Part of a small language model's weights: RMSNorm after each block.
MLP neurons of a small language model. Each row is named by its layer, matrix (down: output weights) and neuron, and shows model dimensions 16-79. Each number is 128 + 32 x the weight over its row's rms, rounded and kept within 0 to 255.
Before each neuron's rows, "raises" lists the tokens whose logits its output raises most directly, leaving later layers aside.

raises: "ment", "ments", "ur", "ship", "line"
L4.down403 [147 112 120 133 120  98 106  80   0  91 118 144 149 106 124 125  70 128 188 156 119 155 112  97 105 153 204 112 127 140 128 119 119 134 139 157 138 144  72 106 109 100 103 170 107  87 121 210 166 170 103 137 127 144 145 103 122 155 119 162 138 122 131 110]

raises: " Preced", " Succeed", "\n", " ", " Certifi"
L2.down141 [130  92 147 102 173 159 151 120 138 155 195 106  64 117 131 143 127 102 100 104 123 147 136 136 154 175 106 133 132 145 136 119 129 165 136 127 134 134 137 101 113 108  76 152 127 120 150 104 184 104 118 129  84 123 140 128 180 172 148 166  86 141 129  62]

raises: "ter", "ient", "der", "ted", "dor"
L8.down290 [119 176  74 165 192 117 108 130 137 200 133 171 125 191 111 118 180 124 125 143 128 133 123 115  93 131 142 165 114 150 105 150  90 120 126 123 117 114 113  91 135 139 170  94 204  90 108 101 167 158 179 121  82 110 149 144 107 121 134 133 147 109 145  92]

raises: "d", "a", "dra", "n", "cular"
L2.down736 [129 105 157 156 103  53 167 161 129 162 133  92 165 116 103  98 194 157  70 134 101 173 195 144  97 148 134  65  96 123 146 100 204 139  86 104  80 135 132 105 215  93 144 187 105 133 129 141 171 109 137 143 135 137  93 107 100  81 109 113 149 106  93 143]

raises: "3", "4", "7", "6", "8"
L7.down83 [133 139 133  23 166 121 122 117 147 149  67 132 129 119  93 165 168 143 133  95 100 145 106  89 120 130 100 130 116 177  97  97 113 108 157 115 167 125 157  94  94 120 113 113  90  80 115  94 141 122  94  90  42 126 144 135 147 100 154  85 109 210 115 113]

raises: "8", "0", "5", "ness", "6"
L7.down149 [118 150  94 165 168 134 100 128 129  67 118 126 157 126 120  92 129 115  77 118 170 125  92  99 137 116 140  68 100 120  84 104 119 106 173 129 127 154 216  83 116  67 105   0 139 120  83 153  64 120 174 120  85 132 143 131 168 142 125 104 108 187 146 140]

raises: "ra", ".", "age", "rate", "ance"
L2.down276 [142 145  79 125 114 129  16 132  64 143  90 189 152  91 129 143 131 168 133 182  98 140 151 133 135 167 139 126 117 166 117 165 109 116 151 137 135  95 136  81 141 167 123 136 134 137 161 190  79 177 124 142 103 125 225 114  97 126 153 132  97 142 154 160]

raises: "semb", " well", "sumption", "sion", "ym"
L4.down684 [141 155 127 136 190 125 124 161 141  95 106 136 110  99 109 129 138 165 135 136 137 133 145 167  49 103 185  91 189  89 151 152 107 100 141  94 154 157 160 156 114  81 103 116  58 163 158 142 131  60 134  75 149 124 148 118 114 144 143 123 163 121 163 205]

raises: ".", ",", ".\"", " and", "hood"
L4.down765 [127 159 134 162  76 151 137 135 110 139  86 141 133 111 123 150 179 146 160 171 157  94 131  62 138  91 112  98 113 130 120 104  90 125 165 101 193 119 153 106 110 157 105 148 151  80 130  99 154 158 159 142 152 142 144 124 128 178 113 149 124 178 148 127]

raises: "ating", "arian", "ising", "izing", "ary"
L8.down167 [175 186 197 177  66 126 121 134  69 137  97 167 103 121 132 102 140  63  87 132 178 189 116  99 100  94 135 121 143 142  89  91 122 127 105 183  65 140  79 152 117 120 117 125 151  92 180  99 102 153 142 169 159 149 110 138 100 131  89 144  89 144 171 108]

raises: "vers", "ful", "ent", "verse", "rated"
L2.down696 [156 158 143 147 160 140 105 112 120 157 191 134 112 118  96  95 195 140 114 141  84 179  95 178 125 113 129 169 111 131  81 144  96 138 106  84 124 113 135 181 138 150 192 103 151 153 157 158 159 166 158 138  46 109 141  79 109 138 194 129 131 105 164 161]

raises: "ne", "ng", "n", "au", "te"
L2.down21 [188 125 139 114  92 108 100 176 135 112  88  99 227 149  66 131 108 146 171 127 117 130 180 106 113 153 186  96 131 114 142 155 142 116  85 170  91 122 138 154 160 113 115 140 146 136 131  79 228  59 127 113  82 114 100 110 118 141  93 156 129 122  91 164]

raises: "ard", "ment", "ments", "les", "shed"
L8.down421 [127 113 169 133 145 222  75 193  69 108 135 126 134 110 134 123 108  91 133 154  62 107  94 113  95  67 136 148 161 129 123 142  82  93 158 114  94 128 109 149 166 128 107  51 110 178 208 153  78 149 133 120  84 138 140 129 123  84  95 138 149 111 116 152]

raises: "8", "9", "7", " Synonyms", "6"
L2.down272 [110 112 108  93 130 148 124 107 127 171 147 161 132 157 117 169 105 149  87 133  91 140 119 134 169 105 116 140 162 104  90 143 134  97 167 110 113 189  69 146  98  73 141 173 176 128 132 122  49  94 151 116 119 137 152 116 133 119 120 116 120  60 119 169]

raises: "ly", "ness", "ming", "ised", " details"
L8.down288 [116 130 138 166  97 146 121 110 114  64 102 112 124 119 140 128  99 158 111 167 100 158  69 163  91 150 106  95 107  99 127  86 144 114 112  89 155 133 125 146  92  95 123  92 104 188 177 111 139  98 142 116 107 115 149 121 114 124 134 134 110 138  76 138]

raises: "n", "ir", "i", "ne", "d"
L8.down585 [141  46 131 116 143 141 133 107 123 154 101  67 175 155 137  74 144 116 148  90 123 161 213 170 114 125 164  44  97 171 159  79 113 200 111 146 136 112 145 155 187 114  91  78  99 124 176 139 133 125 131 130  79 168 138 124 129 101  67 110 135 124 128 216]

raises: "d", "der", "dor", "ding", "ter"
L8.down245 [ 65 153 128 160 150 117  88  93  77 148 112  96 128 174 188  62 161 152  98 120  61 156 158  96 119 115 142 171  98 152 119 133 187 133 141 144 124 130 182 118 187 150 149 138 110 133 103 107 123 195 152 150  94 171 160 147 193 168 169 147 128 123  93 187]

raises: ".", ",", " to", " (", " from"
L8.down598 [ 89 112  85 114 188  85 117 109  73 129 119 122 165 100 131 168 158  97 172  74 164 106 104 156 117 103 106 107 162  82  86  86 104 140 149 120 170 116  68 125 119 188 123 168 114 102 176 149 109 189 116 148 151 187 147 136 152 101 122 130 153 118 125 143]

raises: "ing", "er", "ers", "ed", "ance"
L4.down98 [123 139 104 197 185 164 114 155  63 118 114 197 152 109 149 130 123 155 133 132  95 175 143 104 141 144 182 145 137  97 120 128  39 155 125 130  92 117  95  92 160 162 158 147 181 140 127 170 128 172 147 114 132 117 167  96  97 128 149 127 104 145 167 135]

raises: "ment", "ments", "ors", "ing", "es"
L8.down174 [119 144 103 157 143 117 110  65 147 133 121 155  90 116 154 140 185  63 125 104  93 141  94 124 121 136 200 112 134  88 116 105  60 144 155 140 146 153 130 134 192 115 183 182 102 109 133 185  98 223  82 134  70 112 154  88 149 129 120  46 105 123 171 140]

raises: "8", "7", "5", "9", "6"
L2.down583 [100 145 126 103 143 142  93 112 144 130 141 151 148 122 120 172 110 155  69 138 122  52  68 103 155 135  93 152 158  86  79 122 121  63 169 156 115 137  44 111 153  90 126 136 158 153 120 147 101  69 120 104 154 170 166 124 119 125 131  96 112  88  84 174]

raises: "o", "ward", " include", "nes", " have"
L8.down100 [ 88 142 123 171 168 131  99 127 122 139  95 136 133 164 102  71 136  67 121 116 160 162 186 138 151  79 136 107  62 148 126 153 136 180 133 165 116 144 153 112 143 129  85  79 136  96  58 182 128 146 125  92 121 121 136 152 131 159 154 129  94 166 165 151]

raises: "red", "ness", "ers", "ent", "res"
L8.down422 [113 141  95 194 157 157 102 113  96 167 116  89 190 121 144 122 170 141 126 112  73 163 111 157 122 106 131 188 100 112 104 130 101 144 158 108 162 144 183 164 128 180 151 173 130  89 119 139 135 121 118 152  99 115 155 146 143  36 160  81 130 126 122 117]

raises: " are", " were", " have", " remain", " include"
L8.down558 [ 78 116 154 191  94  90 104 153 120 164  93 113 145  71  72 156 125 178  97 125 120 147 151 127 152 107 141 169 144 196 119 128 149 191  83 133 125 205 140 148  69 160 100 155 148 119 146 159 134 154 130 122 152  85 107 113 133 130 114  97  98 146  76 111]

raises: "ent", "enti", "tis", "ous", "ue"
L2.down279 [147 129 157 173 147 184 121 163 160 156 161 139  91 156 130  85 145 129 100 153 113  92 130 178  69 158 127 168 148 143 109  43 135 117 174 161 114 119  68 203 126 153  89 144 144 159 109 124 172 102 141 151  85 100  74 163 111  79 180 115  74 170 100 184]

raises: "4", "6", "5", "3", "8"
L8.down220 [145 159 102   0 128  99 107 179  92  58 116  96 142 186 129 177 149 126 155  95 157  75 102  66 156  88 108 106 126 170 102 124 139 122 164 128 210 166 114 135 112 107 139 132 114 140 121 129 107  90 146 179 126  91 133 133 116 150 142  56  78 154  62 183]

raises: "ers", "ex", "ef", "er", "out"
L7.down740 [140 165 126 171  91 136 128 126 138 112 133 112 134 160 104 150 168 129 113 116 125 122  58 105 145  82  73 125 142 172 133 124 112 183 149 156 163 129 149 140  80 148 147 143 183  86 151 165 115  82 222 157 129 104 162 162 111 115 145 107 111 158 156  91]

raises: "”", "\".", "!\"", ").", "\")"
L7.down540 [ 97 111  98 145 130 114 132 139 125 181  97 146 126 127 138 142 146 129 162 178 102 137 161  99 116 106 146 106 108 127 161  98  60 148 142 121  98  68 116  35 101 132  86 101 147 148 162  98 155 138 176 125 170 137 132 110 177 104 170  77 117  91 152  98]

raises: "er", "age", "ers", " of", "east"
L8.down118 [ 98 190 167 163 135 186 100 102 131 141 133 130 123 139 134 152 114 160 156 154 152 139 174  99 142 115 199 111 151 116  70 103  87 163 116 174 155 141 139  82 168 119 126 115 101  99 136 186 118  68 184  85 170  83 115  90  84 120 100 119 103  95 140 134]

raises: "\n", "”", ".", "\".", " Location"
L8.down172 [136 157 106  88 106 166 163 151 153 117 112 133 152 106 173 110  78 193 171 114 131 131 128 100 108 105  78 148 106 115 118 103  87 159 195 137 162  61 105 136 122 124 107 193 135 169 144 105 135 156 131 123  53 180 148 151 169 118 123 118  82 152 114 121]

raises: "7", "6", "8", "9", "5"
L7.down92 [ 97 158 116  50 109 116 139 120 165 203 159 127 150 147 137 191 123 106 104 104 100 114 122 101 208 136  89  84 101 156 157 109 116 127 169 141 153 116 119 122 118 106  71 134  93 171 116 138 139 142 140  82  91 164 162 166 108 137 169 169  80  82 170  90]

raises: "ments", "ment", "ors", "lic", "ult"
L8.down259 [160 152  87 189 104 162 182 114  86  98 171 147  82 117 128 131 141 146 193 115  94 143  59 171 117  83 129 117 131 153 165 100  83 121 143 126 118  94 122 113 142 160 187 115 122  79 156 108 123  87 139  49  68 155 167 118 138 106  85  91  99 140  96 143]

raises: " are", " have", " include", " provide", " were"
L8.down145 [116 142 131 146 143  84 144 118 162 137 183 114 112 101  98 135 122 138  83  99 137 123 137 109 122 110 146 131 100 181 139 105 175 169 116 176 155 173 118 101 113 138  83 221 145 135 145 158 127 181 147  91 102  83  93 136 158 130 120 159 120  99  88 150]

raises: " Succeed", "\n", " Preced", " —", " "
L2.down295 [105 129 176  95 142 146 135 102 146  99 164 128 111 134  98 171 143 139  90 122 110 120 102 180 168 152  77 131 167 110 132 102 146 132 169  98 128 136 145 109 163 114  87 139 175 146 150 125 193  98 123 170  86 155  93 137 143 184 161 171 102 160 133  88]

raises: "r", "rs", "ra", "ro", "res"
L7.down398 [181 128  68 160 148 121 104  84 106  75 100 120 123 132 130  77 164 121 124 122 117 126 112 135 119 153 227 141 143 145 150 108 134 140 141 138 129 134 132 149 151  99 144 122 131 189 136 184 128 193 141 130 202  85 121 139 190 100 161  97 160  98 142 133]

raises: "ers", "rg", "ets", "er", "nce"
L4.down388 [164 151 106 171 144 121 123 110  85 110 123 106 177 145 116 107 189  92 137 195 120 109  61 112 153 141  89 122 136 125  79 135 113 171 112 125 115 119 119 142 111 143  62 120 109  58 124 123 119 183 133  95 192  99 134 114 181 133 134 114 150  88 107 124]

raises: "ves", "sumption", "ches", "mini", "ps"
L7.down373 [119  76 157 135 157 140 140 159 164 110 154 100 132 152 126 101 164 164 117 168 135 106  78 158 174 187 135 132 107 136 153 140  82 128 162 118  83 179 100 179 177  99  89 124  61 129  87 187 145 142 100 132 154 117 125 145 124 139 156 120 159 151 126 164]

raises: "\n", " Succeed", " Preced", " —", " Location"
L2.down397 [107 119 177  88 146 140 120 106 152 103 167 103  98 148 115 170 133 147 100 131 109 132 103 173 170 143  62 150 164 117 130 114 129 144 174  85 139 135 139  98 178 135 108 146 166 142 154 113 180 115 116 163  89 138 100 146 154 197 161 160  94 163 134  84]

raises: "s", "ing", "e", "ed", "hood"
L7.down348 [113 123 131 144  94 160 150 159 140 165 126 149 191 129 142 138 140 109  92 121 158 106 109 148 195 126 154 139 176 225 160  50  91 113 111  88 128 128 114 140 148 138 115  96 141 147 120 224 139 132  77 151  98  86 142 101  65 151 127  59 140 171 172 163]

raises: "ive", "ook", "all", "ance", "and"
L8.down215 [130  82 138 136 104 143 103  59 109 164 130 143 120 115 175 200  87 111 129  72  82 108 128  94  72 130 122 153 102 119 129 165 134 168 111 157 165 121 119 127 175 140 134 135  44 162 143 134 107 137 121 126 138 161 151 160 170  75 132 152  90 133 169 120]